{
  "n_layer": 16,
  "d_model": 512,
  "n_head": 4,
  "n_kv_head": 4,
  "head_dim": 128,
  "d_mlp": 1216,
  "vocab_size": 32000,
  "activation": "geglu",
  "norm": "rmsnorm",
  "norm_place": "pre",
  "norm_eps": 1e-05,
  "positions": "rope",
  "rope_base": 500000.0,
  "rope_fraction": 0.5,
  "qk_norm": false,
  "attn_scale": 0.0884,
  "bias": "none",
  "tie_embeddings": false,
  "parallel_block": false,
  "init": "uniform",
  "init_std_qkv": 0.0298,
  "init_std_o": 0.00527,
  "init_std_up": 0.0298,
  "init_std_down": 0.00342,
  "optimizer": "adam_variant",
  "lr": 0.000754,
  "beta1": 0.9,
  "weight_decay": 0.15,
  "lr_head": 0.00484,
  "warmup_steps": 309,
  "schedule": "wsd",
  "decay_fraction": 0.488,
  "decay_shape": "sqrt",
  "final_lr_fraction": 0.05,
  "batch_tokens": 131072,
  "seq_len": 512,
  "doc_mask": true,
  "train_tokens": 1031000000,
  "steps": 7866,
  "dataset": "wikipedia_en"
}
MLP neurons of a small language model. Each row is named by its layer, matrix (gate and up: input weights) and neuron, and shows model dimensions 256-447. Each number is 128 + 32 x the weight over its row's rms, rounded and kept within 0 to 255. Numbers have three digits each. A neuron's up and down rows have the sign that makes its largest values positive.
After each neuron's rows, "fires in" lists the words (lower case) most often at its 100 highest values on Wikipedia text that the model never trained on.

L2.gate1066:076118148142164136145171081123131153154143148172164128146083077139124173179096060081108146095118134138107141158159095184144099120099144090125116147136122124139131166117097149083152134099152183125115152143111106134084166097159133097115109127125075099161149140145083174084099114100147088130149180177128101095130144113139089084091134104104222111160060101140165097138129164129116131136100169069182116121061123105130197131154146122068101115052135131080177113139120076117159132154083095117088104116121080112131148165121156110133090177107124102073117081150171162129139092180182131131
L2.up1066:110132146151107152095171120115099149133117142142165150203173139124200151192107097150093126164137202159172122091165144164151158064199143081169126124082117136128164146149163154125120185100102133132109133132147068145069092073070163098095053077157092131123088075127123124164126125130098175125110126150155134154096147095121092123178153120086145106094175114127184075183101127097104112123165098144105089133137165126143160124095025151177109096129142141101117101136130161133134134132154102084148118103056166143142034121092090168150129143123169114116130086152090124140098097088148111164
fires in: "military", "government", "army"

L8.gate474:111182173173143117195146188130112132129079094180141138147135184143126141147184131135139144097131135129135151183160141127118072150128179177143101121182150109220149154145099138110142132163149111098060136086181122130139127142133143144118110092143143084124122161043136170138121159100155188187120157155094143122199121136134133153103101103144170143139115142129116110098094156148217106094120185072109061104127136173098085154154083113085114122177094148154164124056137151156141172078161130106160106141088130162152124144095046143100155086116088140131162132160148132150112204161114142138
L8.up474:090121124104098078081142076160141135138128134123125156119155119101112140195172130160077077103084144134142153184172090129086096085129135166160140093085135110169131122118141118133141134131186089079060205094160195147089147091120129077153093089189067182103141107148174099125113180152168164071128180106128143097103149123140107125116090102083121100159135063160199148164091122125110111122118159071123136162072139160114160103181139079142087163170136114101126090158107129152105233154178192191159121179138091135124186079143070143129145132097141112112143108162107125151117133149138198116
fires in: "was", "is", "for", "do", "work"

L2.gate81:113140098113090168125125110109098107102122143128140128122098165138155135150118096175107075177164133132122138129074182065091137151096110130154096084082142123079168136105099059131178129148144115109163154074119111134145148174101158135111163099118142054116154152154116150147084109095074125154186161121086134176092100101132159152114195091199100114084128093149151106065104141144112062075193140149164093118074121102099135123154139077096125148124155111140109189102095143163070066074082122118169201087181110119126141099130154081116109185159044121139162106112161087159068130130127125183
L2.up81:111089099057133129140101190151090147163133129125049115147117160194075083111127122108139090107131164070135098109181100122204098126120108164124140148145172132114098112107138116099208093112187120124157160123144177165178133114098130095109155120138141159044095139163149133128164117170132088138127100121137145134139115180198112104099058160111139125071098095142144098120103202188112096078137146085164148123096097107125158191096073121154122145103139180149093091165105127155128179101139131104143083173123128103143121112142124124076146082069124086172172124101134119080152102190136145101
fires in: "of", "great", "van", "black"

L2.gate302:170078152137160132110111141042160165126072118088132145124123159167118100158090167153124083112175135099141157183105115087190108098119146196065147121118117080150103120114115128163123128064128132168121048073182148127138136105120167139123106155147089123190127082124130137096155164136131170133167143066182115094124101177106148112135142142123133157074167096163121112110114145146176113066084116126167151096122116133117155110101161127127110128143122094107109089099133121147092112083131111131146157184151174125196095060138122116113110170144136108137129134143149090128095090172106145071
L2.up302:138072193134163123110158144082104107154112164099110126151134163149091115130096130194146082124126121078147160161148105166182167127144112094142165174135072101113069108113103136135116142085151156114089081088135103108110120168126106160065106108063157094147131143103102111171130112134163102115092093063143167115132175124078117181120115155148134084145149164165127118109127148152075180138129158158125091080158160070110174128114143125145107045110045132128053101188113183141067104115102132117119139157127195166119139115098133103159122122158172110139168083157203067149158120178102109166
fires in: "an", "antológica"

L3.gate479:143110167149128082082146167098154119119097084154146062217124128139174208118097054131157168149124106201175096086146169155118034151096163162125155143122107152116148090025148106101175171079121164104086156099123145149108065108122151101108107087160150068174172082148081084175090114147126189146116142128106083127110153166136099103129139068119156154092155062156095107098128125104146196109152212079134140125078139060143107162134090151139174155157102100086121155117058164146144122121135148116160127127089106106136124138139162141114202063144077082178132121120148129145161162162163067117
L3.up479:156117176112146100149113087120065110092176127138162070192125162099171113110095151152158151140116153151119158143145188165121146108176121166092147163116075172114113129153092083125160109094145172178040094087114096165111141170134112158135150043194118073176150126122081121139158109132151155109134155195151129110084126140144168135098120108143128123149184109142067117150114112085149141151088174124105128114103117108151136125097153108156150148127105094097144169120147150144073105135167114108112149145107103103113112112203124187112129087141084162071104117087143100152175105096140050190
fires in: "we", "people", "them", "those", "everybody"

L2.gate927:113152066141057153106137101137104150133114133176143129154129061172133136169099124173177137213120119056149130180082121164148131166091098116134137075166082126157159171098156178081155083139177118160129160112079102114124102137120177152071134106162074132133154113119175129191094083094141150113164184083109104120208154077151126134155123123130168119183170127132134106126088113152126157119172137129180151134121130135126135077107064123153135174145080124104205127104199119138149153111116099104153114162146176076179179099185082155046133139154111142082127109083190121122131152122122116158
L2.up927:120121106132148118093116143127190148210091128075154117158103126122144136115134171187100103119151109095137082130125138202113127126175106074170096166143152124153144137179073095114143172125120152124149133151106130153059144132133135086104219122109072128094175139137132152142149183131193120123154119080062161133186185133144113136141099125121095179178130180132131158109118127154125117106103145128078071134132058132109124147137123172079096159145110143152093154155152100127107137175166103185156123151130084172188081084116177154099154079098124123105109132128118128117210185189131163159
fires in: "began", "started", "beginning", "starting", "start"

L3.gate1102:081145112178161174096113209098143165156109117117154119144101140106192080114145080138183211129155179125160134113105147108103177162055133159134089155140116154092119120103099174133100143092154160133053162124114125136084136121093084104085116166175168127119131059129066145151063107097084139127162110129199114141102122132192148076094104111127124200142139130137165151143198143116092158142125132111121131120127109077169126103123117140102153158082125113171176208094065170156117130171165146129140130153123136085138132133146124088118165200104110037149131078095129124128125075092141126147
L3.up1102:137160153133134116082163114085150104135125127149087071110105149121196112153087125177115185140160159095187146133071091158175145147112154090060114129092064137120183083124138150139101133109116179185089137149163074119113154134159158168148123071173146130110170112136143136198148091076072093129168135209094130091094216148123131148119145148141169138098151036118106097153162181129052118088165098111114157172100139090124160144126140151096132137128098096097132157097148150199083101178166142109171051117123102144148071155172167142113101134142139104077084151133090149093117129177109134137
fires in: "army", "company", "navy", "court", "railroad", "administration"

L2.gate526:081071150089088100092087151098108166142140162193172081136079134196101161157136161134085163170160177115102154100156108126120101126187078175155108105099029101145144113131095097110105157157159141159114074108134078165120110195170120048163148141142119086097103161099122132142095110116144091160079108152136153086124167112161118109199067140121124095129148154131090144138162179157093149162121116116137130144191073093112151205095142111118157179159127128074148133098038150130129108163062115087146127140120121109072105105115140173105137186099118123160141132139115170052094084112121115151
L2.up526:139088148084103074160083087132109161138120129157139070165097156152161158102126148111132112211143207087116125126124081186122135192144116137195103073161069125118126086125088122073050119182172145162164073125134142141080118196128153069095123161105137153060171151143153175156100160082140132107077147131158147126115153120151141125151103131112093181106143168196128159103122126143110133190091091118092137109135124076100119138129078145114107122115092159140112105138101172137147123148068159116153110124154195132123139148150094087169134146147117192129132100112090126048081118155118100127
fires in: "5", "7", "1", "4", "2", "8"

L3.gate159:172085137168154117163072103117152112134060174155108139132132131116103190134179097205105125133125117105120198136135163165150138151094190140126205124146137200140157138151151095092070112136133163165102160039163133162115180163119124106088174111103079185153148153122132110113148143185151054125158127061125082082137132125145095133120120157124117129092169147140114140124116136101080111101133123131126153131166158153073134108075098080132098128105156101092110116128107184161156147151118105189160153073122087130193107150148091128114180174107131092169106115135083148111081105149089079117
L3.up159:181150116094135147045139180152115094139176111162167123144208109132147129147133164124115152114103110115129145174133125149135103205165129128120049101170151118125130117124160129126116152137145151157091133111143106116085123097159123156130186167143082132100139145131147117165094141134105156090203109106136161164131147137165183121119185124149103124091100102098183166148106164228135155086114129158064110147128125099133133154115114140155148157113121141119147142206137130101145074135142109174169083108113136134140115096120167118089161112093161119094079121108130108076168174122159143177
fires in: "end", "began", "beginning", "start", "begun"

L2.gate62:150134126098138138100119139130079175155147162179117171109145165155131142095152177171144118104140105132115143162126174148139175125145164084147105126064152116126165162121109055121114102158158116092089175137087180090154088090054130109166095165172108119058121111167151083140132079153150090120171111138127046184175117100106075118199087132146131135158148082142160115128213169117074180170098148132128165153129127175137106105151141100142195125112109169152134186088062129135163156091064140118134125134160138119082082149118074153115076089096120060139132147180110162121091075152152139122
L2.up62:135105152137164102144100074113078113147116139115141133143111093156127104164125094138187064107147105126148165144063185164114171195132103088105150159073118104152136188134128063081100140145155135133118095142112098132154071141130103129128099139126079124136087080133181149096133051086127106176123159163115076122124078118118084146148087140190174043141081092133166136060117186149077195160102206148066134155150101125138153130090072091119174191087102124129101213086123114166137149089119135150124143151086135129113106087130128170128175124113086104102132090127189121084097107168140196119
fires in: "000", "200", "800", "250", "gt300", "900"

L2.gate946:137116137171144088100110154161120061102137108154122127118108139092167158162085099146163091139130088072124106139097127115091142141106157138100109143167091160134138130174138107101138076123148102151146091114120113117085099103150108154136194095091160153078156155118127112153183114092132118147153068071162069091148126110134131120032140121126110135080121166207153121083057128138160150078136155162185132162120153066075158144099099149183136142098114172064052206138136110135117115180151091120175133117161134162181161165101143122072121071129155127156121135125091073122103058170159104105
L2.up946:121146123123065124133121101093163111169121146113122184110182125121102146086126176161154140176163155110115234077104136153080186158076157072156127108113098091174168103146163088143162100110074104162089123086090111159101117151170064097114208099128137099120149080106125117128173117136136109092122134122081206167144176096094156123141160149094118111119171173165212173103155130107191131143120156160161149121128170088145158050087120145082093157150087138164132116100091112102148171070136104128109151117128153167175099142120201157126128137153176091128154145151050134144118184183108137121
fires in: "end", "began", "beginning", "concluded", "makes"

L2.gate380:144163148141113143043180089096131103108166116138124114123148108170100144129121099171158149129163103110117092184156116078121168110117208120155109137127146143116129196085131101124103097159086133179112099102141099158143145117118171170124104112117107131123138093127105162124080144106158187115126182103148139092138094179113141137140115133132129164099138138145108125128103134133111164130140129163166122144098108095106175151090197087121124139094123152151113081150141076138144119092111131184186168111095138105177092144126144129103165128223118052200142129097107115118106137090130147148
L2.up380:137134149089059137132127127146114137145122119137128152186110173160075090128100134171151111104121183119191116112110145174198112138116110136120097150112169109113149144155148157132147131115159116125071091136147154147079108105136108104176159063132101178145151117158111073158133100159058194138125127107130108148156142128080142047146121114139223147159075152156077106141163174172092053112125090140148085074114145114069124161153136075122109129193099109148095141162126071131148134087130111130147102147063098124162134115103123142094104113149104088174106081124133101133158126128105142128
fires in: "of", "we"

L13.gate389:177152106146071154198166157110103123101119114188136127135082082136106121110171129062203127112128175101126147138183127172135102160156122120164140138126126171188124105140159141081087161112175082134127140126182185161149166182099158186154194072158144111158129128070148172170181119132137149111099154123079187123152102113161145075134084115233070073173147171148199104109138134116119100060134153144110127118101110137205091188079121110108115110138118162079160138110130098118173163105188131091163099139150140056083125107125083168155121166194018156173120127137077097200102159101148140098
L13.up389:107048186121102096130062120155116114197153116144106122085132159097107147105143181032109152161136149154133138089114110102086141111133107183156150100099172161103127170076146144131124112162130121103109092085110130124162065113140121083144139147107085139146049093126114141140125083145138114124143143098064134176083094102151118108131115128180125132121132172122144091148119148144100114083107082045157091151147157122084140116091202125130061146139130166141098097088152126215122157147109158089108124140141169117133146158117060127139153120120134101134162113108145145060127100061078102131
fires in: "was", "been", "is", "were", "used"

L2.gate635:125181085190104134057120114089101149139152139186146101102161095141137128101158170146108149145034123131167154099090179112100130124065142165086193105093136129072128141039122135061115176133100131089157097093121081116101121143088153108120055128138099117073117063116122085142190078138127161137197099111100083100119141117135121134138152111163161204129143084154093166125077189117094098102144115121113142132117158139101158129167123142118128173090109121083128108139099177139115150085113101161103138123159129095112126075167168082084200132145114096125143089213122067129164114124164108180
L2.up635:112172142146100132065125113132109142133129173135136133074145043127145096134117101077102101122036076112121133116131185123173129136083113132165091075119129120091099105135128138086181142157057144042147134103188051095092151167147144128134166153164117079080113065141138110153110075142157102112112106093099119125145130150136113110071141154134145155079119123095105115114113194167134141082107206099111130082109146109114126090148126130105135145109108114160148127112161119165113227109137150183114097112126148128090096121128079123123134152141068121162169139141215117135158133125119185107
fires in: "south", "north", "west", "northern", "east", "southern"

L3.gate990:139131160115121123134168160106089129133070153159143120124143177181114123204163178145201180089182209104110167190135113130126193141119121141081106094153127182171116128172111108095161140118112178108064169133100133145116129118110077121137140148165165179069177120160159158130151108115103147115201079119122056091123104140141171115107166116199126130043141134090089132117151144137129134123107160100117071079166129111042158167124181075140149152150139158098152173133134095108131076166099116120190132118158160113086168096177116124154143127112135163149173176161165101093163154152086161128
L3.up990:162100094164147033150121130097149124188048108121148141153108131129129147102100120076146082163150128119086078071133103161171077101130120120109171110140151122104097161117105160140075183132142128145128125047119144119133158143093119122088186144165156185134089166148038143106136141148107191113141159165097060113046160153145138091135160140093102157095098120102129105099129148124138078094115129052130100121134127098128109089116150088138120140151100108088118141103181145119178117119169155095119151070074083204164147158071112173133101077156063074193090113136146152109168129158107153099
fires in: "0"

L3.gate316:133137142206175071075085118188157110112098102088131132109161106167138071075108150158094079119143158128079166099183126136147100172065155125105052147110130092136183117068127224159105109078039177174135120087139150108119078126112087093162117108088101106097116179094126189163140115091118115119123130112098156167092131191155103116103135139112147125076121131172151147144146178135170156083142141090135134162111112091127119156149175168140104141144175067080146087125088154150114095113151165121141104115119107124168155112099137094122135092166099158153127140109130083119128136140123151089
L3.up316:151126148064080151123134088147120101139128110116186147138139109170124167163130111129119081143131151087147153213107132121112115174106189106169105144112095163111153134161092125141133106140143137135152089076158085109140088159106137156121121157141127110173137151057143087097114079111089142130150099145117110124151162083129142144133157152170191096100168141153084105105157167125124104106134113071152136140162171145140132119157074105131158134122186079125111087196112111140167082137118063091145163063131094109088121150158108115134187087136140088068156153087150134171149162177122112080
fires in: "would", "may", "could", "killed", "died", "will"

L2.gate640:130117142157134140148148134125109093100165129098159070153137124147138108140097130152146119167152057130145096128075125171166126107128122108132119157165085147151091146147120132129099087147091095140124157096112118123098056102150091152073145057119149131138176156106146089131142141121091100106159179160159186112202075079086137139104082099181196095103159093156152133100128106162192120105126116163123073174147160108142172151110068099116090134092080091111131174082151134088112132150144081110084121150138176180161093127116138146113198089105195089088106082152116096144187176126095118128
L2.up640:097090115123120122136086159105094167110117138178123051102116118130176140159158138192158117114191188117113185084170111081113087070163165126103099180137105152171172113118092116112165096147110158215121113082122121087122121151100120119130116103108085147186098132123111118164140212109121125113145098118142149225183133113159138119154098101128108100144164086170077112122092104151127165148071150106117136142076099141136160175111155137136154154170140114113203105175149046084174106106074134173115128104108133133127086145102120109136085064147119096082100147117095111134107134142128076104
fires in: "born", "living", "beginning", "early", "starting", "coming"

L3.gate749:134118156090099144083138152130092133120099071216119055090119138153147101189178171167117053181154205089127158087081136111115104170085119129107143158049092182218181129134149074131133135118106115147090161074182082129128121109116080133128129121147130113134087116083165153136134122078085153174126169101120111104143092146157100141137050087135159131128124115169094052084162179142099074127187110093137112065130123165152072126105188095126126122115130114133182098091124105136110143100106067138142126109114135112120084156140115182081141095100080133099132156161147085127099129158129116172
L3.up749:203090153121068148048146157126143146170168051161122098086166099103108099164179173152099133121126168114120125104051168119129179135128104121158162111103156163144175135157161080137139152147143135160112144105121087178082111067150168133136159120140177104095055102146158126131122080130113130130142169109118155087132131129120118173172079126133108193104059067136139090156145136143139134151197151122100147069115109144108142122130175097120122161121130102099154113110114068105148113122135134113135129104125187106107079176168082171062132113131104096096142113168106129164119132146123148174
fires in: "old", "first", "early", "original", "new", "former"

L2.gate346:143138197134082184087102166137083102136103096186173121166087212157151122164131144155165157120146074145153131112168112129173137140165130216151172062114104132146126149103156070117104121112114108158096121135126143151153114129113107107142134106147144121116098099155105100115134070118124127132089065135124111159183139124139118062093144114147156095118167146109145171134106154138098160144155053127096146125122128097129171187120123151156160174182147125118098163138116126186156147154108149158165127130065144046120125116164194137127162085080057058155125145126112129108093090133085193113
L2.up346:080100111090089133150180126150079107173151111122126131122163132137151097095121095116114099118096140133176175138049170104130115048128104146147113117072127100124071159196088130133159100160165126116115178137165132084123112085112121156121157077143128181105139098169150130110091078152066152105097110116158141159118080160136112121110148140124146129109131140077160123086091177154165080115202086108173126107084170100104125102116106126107145140133153086168139154088113105148112121150098132143098166102183169108136134099146080112144123134128144152113187097142089098132121119122091165133
fires in: "of"

L3.gate920:101147128176123145106108097124113131124131159124122139136124177066142168191123156128157114187133161121107160122151147084132093133031172129149091098075147098093200138110133122106104162146155139185146048128136063158141110164101140105134181089082093104138134145121193122132145059121160082148082191093092090113096115150140088167146099050102133156059191093132111125097159146099138153097112149181071148115157084119152196089089145094120169143112146150112116110147136132110068145106074176098157125120072058095136072151144147118048166110126076144156162205128111123124063162103165116161
L3.up920:153152086164094149109164069104129173147214083161108144148173155096117082109149175125098133119122094123104137166168145145139102156115113151143128156130094124170149112133151142177124154160123154122168070117088138133138103138094117138108195139153102139171177128111145100123120157194133134134127106162112088120183147129046157106166155134094114146076135129182147125099173092139122181135105094180109124184102136173100099104154110101096082095116106125142168188089113108104116146124111122105145170082169117090084035204158109129132079102117127125122153166107150128128115101124073099117
fires in: "2024", "2023", "2025", "2020", "2022", "2021"

L6.gate522:216120119133150152128121087107124166091109084143126079126103106141134064145113116106158112120123136089149122119106047154151173152127131160151119109132100117152120079149079152079118127120055100089084078100143107137120048139162130130181188140085089186160135121075209155118169098139114118155112115133128125087168108112091115113127102118173145096114120138148142111126078138113148174103163104118099060105093173117143107166170174149102074138119134084151127120133177112090123149105182118128110233141167186162095122132125141116157161116071136172073145143075172141113162138091138099188
L6.up522:108111131152161083121119180070157133100151143070076150154114157144161096122097158110203097146126171133182103162079174120158149096126149068158104118114160168166141115136103106081119129115153206141152116113073113156137067160153113091139153138149152141128139132118110152157106109134105106185155173154101150160152152165112110111167088127117122130148116155118083080125138103135073137136144125122113192166101154148057178112112170118151181098105094115151093148156125117078127071085084113157074159188136210135137113127110186098126134109118109091148095161109116098163092145151129138161
fires in: "world", "south", "born", "early", "n"

L3.gate370:127113160167171077153039113120116131110165088121141106200128162111165161091120083177138147084084159154083094213116131146133092166074151168115094128140109162100112093087143051099123107117171173122113163104151090144121100176127106090070140159120118115116167140164164101084159101108160133130083150136163128124090089106158113099067113075157155094104070089195108083119102085101078156078135142083139135160067107154171112151110152062151112104107071207093097116130140163171067170153130120133168154138154120082168150168172112133108120141078157139122107097132131136141168159159169144120
L3.up370:125133109165124054105091098139141091191137075157127136153136129114155152104113127151144132110102119157145124100130147157169117122123128152120110110146103086158122159095124081138156086152148081096127186118119077072100098134109108176156128062138124137160118122083173146218110140142123159070149158142142116131183123150108090148149113128130105097105145116139162092128148224127112095155126115106110177094153131171095085099106161183097099135099143081131190140156070169172089119095204136116178161146118067101174098147116105154166143111182093110211108095121176125115174101208164140140
fires in: "there", "we", "wetherill"

L2.gate822:121133153122119121151141093165129104187114101163126099137104145149145176191136120107145120115176135122150177170134097141092163152104124118100110190077129111106146130116096142107136115147101140134103163130103147114049145152111147040131120165186124086142114110109146137152092133112125154140100156077132080144134117097052141155119115052089142109090134141160110136134134168148119185179105158146126184128163114076121119108149155133171147123163153059120145172125116115127106152040106153149150112112076095097131070163138162126115132142120066067101077066152090142127164147118102096149
L2.up822:127137117074105166138115131088120180068174091111096070137114113141161142092120131124137144151158117123128125122106167133101172138165121127155141098129167114150174157181126090128163115201125128117119115149111147171168089126153082163120178120099142156168114121097183144132144116098136101171151135089094128137130123201080161160219144120098144213137163111122133114122147102165103076152136161136122175138125083166110165114124142081085136126124172085141073123126115179158181186143115131110097097120118153124144077117089144111166170135128159129098108137090155125120132139136108124121
fires in: "2020", "2016", "2025", "2012", "2023", "2017"

L8.gate952:137148081152074102160158162106099137107059150102110122101115087083136141150157144168117130096151113132144121121109046115144061122106138087098151137139068095134121128153097167060133106155131180101155177148142101148093144104151139145100147121163125125092129108134142208163174097115093157158156100114134084169144125088182176088111154177144160133151135107131080116137128174130043168162141133109158123176155141129146142144117164102183119110147160124103130122151149142115124068085111127170123141107162115139121136165110125136127172092092137132158070204113148156104161148107093143083
L8.up952:114148164084190101158118143166131119186153183104139112128122125105117146070112036107148101098126113098080125142159117133146062160117178168132196117182134119143185118146182087136144134151133102073145130133128077092106148126076091080134109092112124156164191135107161150123175194137127125156088102105065092167185215135152110102114069103198084137089168104107092130104136091078080090143101203137144148036135109113143126089096132109158064130085144131158097135105186144151123120156059092083128144121099095166136125161130083149161127150191091151081205184155135155155143168107136158134
fires in: "0", "without"

L2.gate858:145182060127136153132113096109111126121119126166139144133070127165051148090156118188122115126133076136124169165097119185157167115154074112183124130113167127095152190125134113111108119152191099088112122112150152122152123125116131133145148117056120140164119107132157166164194103113153184146115123174135151104162095117166084153124083136186137082122100140173178158127114196120127130106123139139149217169107112138147113113131123107138171140124080176177113073172156156144156156096140133186098112122136145175136139109124084120129119110113160172068180146128132087105106149134182133095
L2.up858:085195108180150113174144085155080175074169184161162100146157092174065084140114091152164139152149095127110149150110162135097151123131083101155103092144138126118180195087108132121111148176132081131091116085169126116128150124144100133161147099134175147110090144111171157149161064102123137106110163128089150136147132088140114080133080136181128071131088093138181158095147177095098104099076126146100171144103099110121074071113131098136106143120122130197222110098132125182143133143164095094062098104087153160098080169165131147089083117158066056082118131193128093112164149122148137111
fires in: "000", "million"

L2.gate290:109083105101143144101117130155123209112125178125146121114055146114143117111122126125095133124120155138076111086124138149120100131142159055180058133112102119149135085125140158102101147109196087112161073150094095175121070111143160173051132131154133091151184160109136145128161091152109086136135141147167128111129123101100130166164159182089089170148185160091117124149177091141101081150084092147113165160152134148125130137129155177104123103122072112159108126142093099174166098151130151137139127140233090119114145111138122136097074093112144157110064147075087167143076164097098161098
L2.up290:143107149161104144198127125119160147145128079135119140137161151102117203189137105116157145140102181084136127141142095129160138180133163179114131112190085165132143155102150147118136142165093149155170105149077093170148147129134117133134218135114184148079164100124088131158062117073140125133055104136156153134165105110147118120195141101174133100112099109166094146162116106121116174166161129113161164132184119152138099180088076066156082184105104144104124090112141089107116115155121088065179123099146146109147095136108151075065115143154089136124148076135088117152117178048116130151
fires in: "1", "6", "3", "2", "4"

L13.gate45:071098101148105143107193202184149125122153103135101090114124134089123161099143175121146117155146113097077090132132083160133106141093129121114146188147081129143130090108103083193143176133116147093138119075158128136166207126139101139124088097116143076166116168157143167173149106147114116117129149186168132151129134120090117144121130160118155125146102125138143133100124118107117123134117149152087140129138116200143141189105112096151096132102028071124141197152183145119092187080170072080155118094146153138165096150086126122111143071098093160178132145152148114138141105126095150175
L13.up45:147107146183126133146097148131100159067135088087117137093150139078127177086095142148128068152106132144055158103092106113113091150112141095066083119113149163104127131088192153129156121126178060079125113179091127176120114133160142115137114096164115132134137149101143111109146114122128118104149101140037154185117070109126133238088178163081150123105115103151130147182197109126149120071104066132101138097142168072129202138087165145091130155144114117088142140125171141107166194107124101101075126118180087155145118170131048113155116117118109043141098121105149093132141142153141114145
fires in: "had", "wife", "and", "they"

L6.gate923:140209144179133134123152141131119083055126057141092110191122166091186125198131142123147125123126202123162141191144132122101144163126140197049103081091093161171189125109235110090131133091132112156099146077135122127070142132121152099154074141170118123111149066121107169173124110118167155147076177149064064162137099107117090099118147087064160178096101110150186100076164106112178074130155132104122150163128091179153188152151145107059198128143153123059116178106127128123111148101170123088173131141089148084113121102203086168081154130029057160144123146114095114117103079158129133121
L6.up923:125158099165093137138106157129134107093070113160143087141139122084154167108120116111137147161092140156128130179143123121104170096169157119174138100138102177150094163139107119071125155133094156122150203100148085163030052094127178102166118139167136072155137094133118137095081164106139154114108130128135135148145066071127098140150094101126131160161139098160117120096108187143145126138095148123150127139141192141095162085159098138113118118125084217082122166143086127159110135168130151155155166100144152116090084145141146169108141149133132142042094085129152097120179175095142150101
fires in: "state", "world", "kingdom", "nation", "government"

L6.gate699:122105207099132112060152108158173154076149098153142118114083130185127126130158107162087177166083087105120172145080125140111133132114149138160157144126086085203103180091110161124057128067098126100094184096171046150080173115127105121146145126166114079109111137131115145177161176069117129116090175116118094115137138086160145171136139107136143143118145160124116169103127171093100088111112153187139129158125107065085064147141134022091129151181075116118104149145120159131091139157105081166097122125083161125113120109116076074079127163109184158123122136143151100087204067151130159129
L6.up699:079043184148128149052107122107113132138152100067114171096111149188069141076218085141055154177112114126133144142049126162122134166085110117141095129160150130136165220145105128119131108170134074124139112066148093143146170092118125116209204161138140067145073111101113127169132153103121092108133096103098160102177141106118097143181127079134136148055166115168172116162126108132144095151115187180180156174122072097116184176086097136115099105191115156165089092142076110128056112155166090120133116102111182121084150138141113089090078184134121146110128168149130079107188084105150118119
fires in: "free", "old", "new", "standard", "original", "freeport"

L2.gate736:150100159122108143148136039145111121105085164118156105089126132218171167112094110164192100097154100100124141123118107127149129144103131115135144064061137183153160105087135133136088131143109152093074100087118074116084067150178123107137106111141139090163134171083119189183158100083131120126110093105140181144121107149126150105113173118194192158094110076152076149120139123104112126091163138103133169148131125065148116170150109114106105153069133108117134177100169147125102131135102130089149175159149153162156151138185114130131167096141108111117151183117190087091123101144122101073
L2.up736:152065166158073137110115131161158133112121146076183133118064156096167089105081126160129063153110179115072102162134128133148132165082160123118127119113126157088157115117136134150107167132113172190123132146127130137105134186134060147095174137134157050102109107097141150133096125074185159150153097140148193105093106150142185084121147086118135085112169147090118112094125107134089129172159178124066154144131126101130172105092176118111118134132147110149094087109123128180082202115094150148178091142117091146131132143183140103153130120090091151118084127146148173149142166177127171136
fires in: "can", "could", "may"

L2.gate703:100068148142120129139177088116074141126130096161084134109101139158192156156073145122153120147120170142128190158159090146155111099126157109177120100095102162118174112118117146141096143144103173087111115101144162118061114159159159173129071121128126123144155119151118074200110142086094153143127091073128123141171148098138188161158123123186113115138160077140160125127181133127083089139107125128126114127147093129091141077135116148101083121098028111103144171090053141156094075158107147079101142066142080162141099139192161143099118141131078074153110163108137210076119129095140170213
L2.up703:104130104109073135153151159124119111105090114125162050072122156119126109120122174128161095088173145161131102103074153076098068128127132168141080071086152146114166168126140096103109128115079200129206150154126133128176149144100112151116099143183137111162173088068085135143102178096115145130100160077070110159078086091148165082128082091131117169150152116117114181112147063167136104143103135147127036116101130194089196094199087119124145127113139139110170137118070215103161148112170109131141184166160120070160090133184112144174128149100090172111159148099115106093099119100151148134
fires in: "history", "bibescu", "times", "census", "years"

L2.gate1043:116120107162114148157094065120114126145125149133101084145104141119149139087084088157140054160101112123138108072109098141124116100127141145127157100053143123176145133117063160112107163131081162102134133102091091129098102118125097126120094142158178114140065114086119109106088096149153119182187144116107092098146112162187206190183106109120144104116147087142178077140130123129106111131113017060084150139148120119130102147160180131113167139134086130144175162123130105145089101141132115149114144104091147106095080140116148093102157125109111104061095124191121123081115132170102135088
L2.up1043:132134145117111122091107103156155045129118156117108126129157096070131097112118121117083067141060085112117154114121107136134150103087129140139164125142108131161091163202045155118149097127139188090111102125112119109112145090166094094114133196132161090157078127129074132126143137131147146126076122106146074106198116139133161183201110133116128140078073088114111129117160123135086071135134082117147153100112113133155136154094100142141109115161084130138151126125089082100123112122196085095128107166166163117140151128142149100146220112132170099119099128141163099066134146154107133029
fires in: "republican", "independent", "liberal", "southern", "northern", "conservative"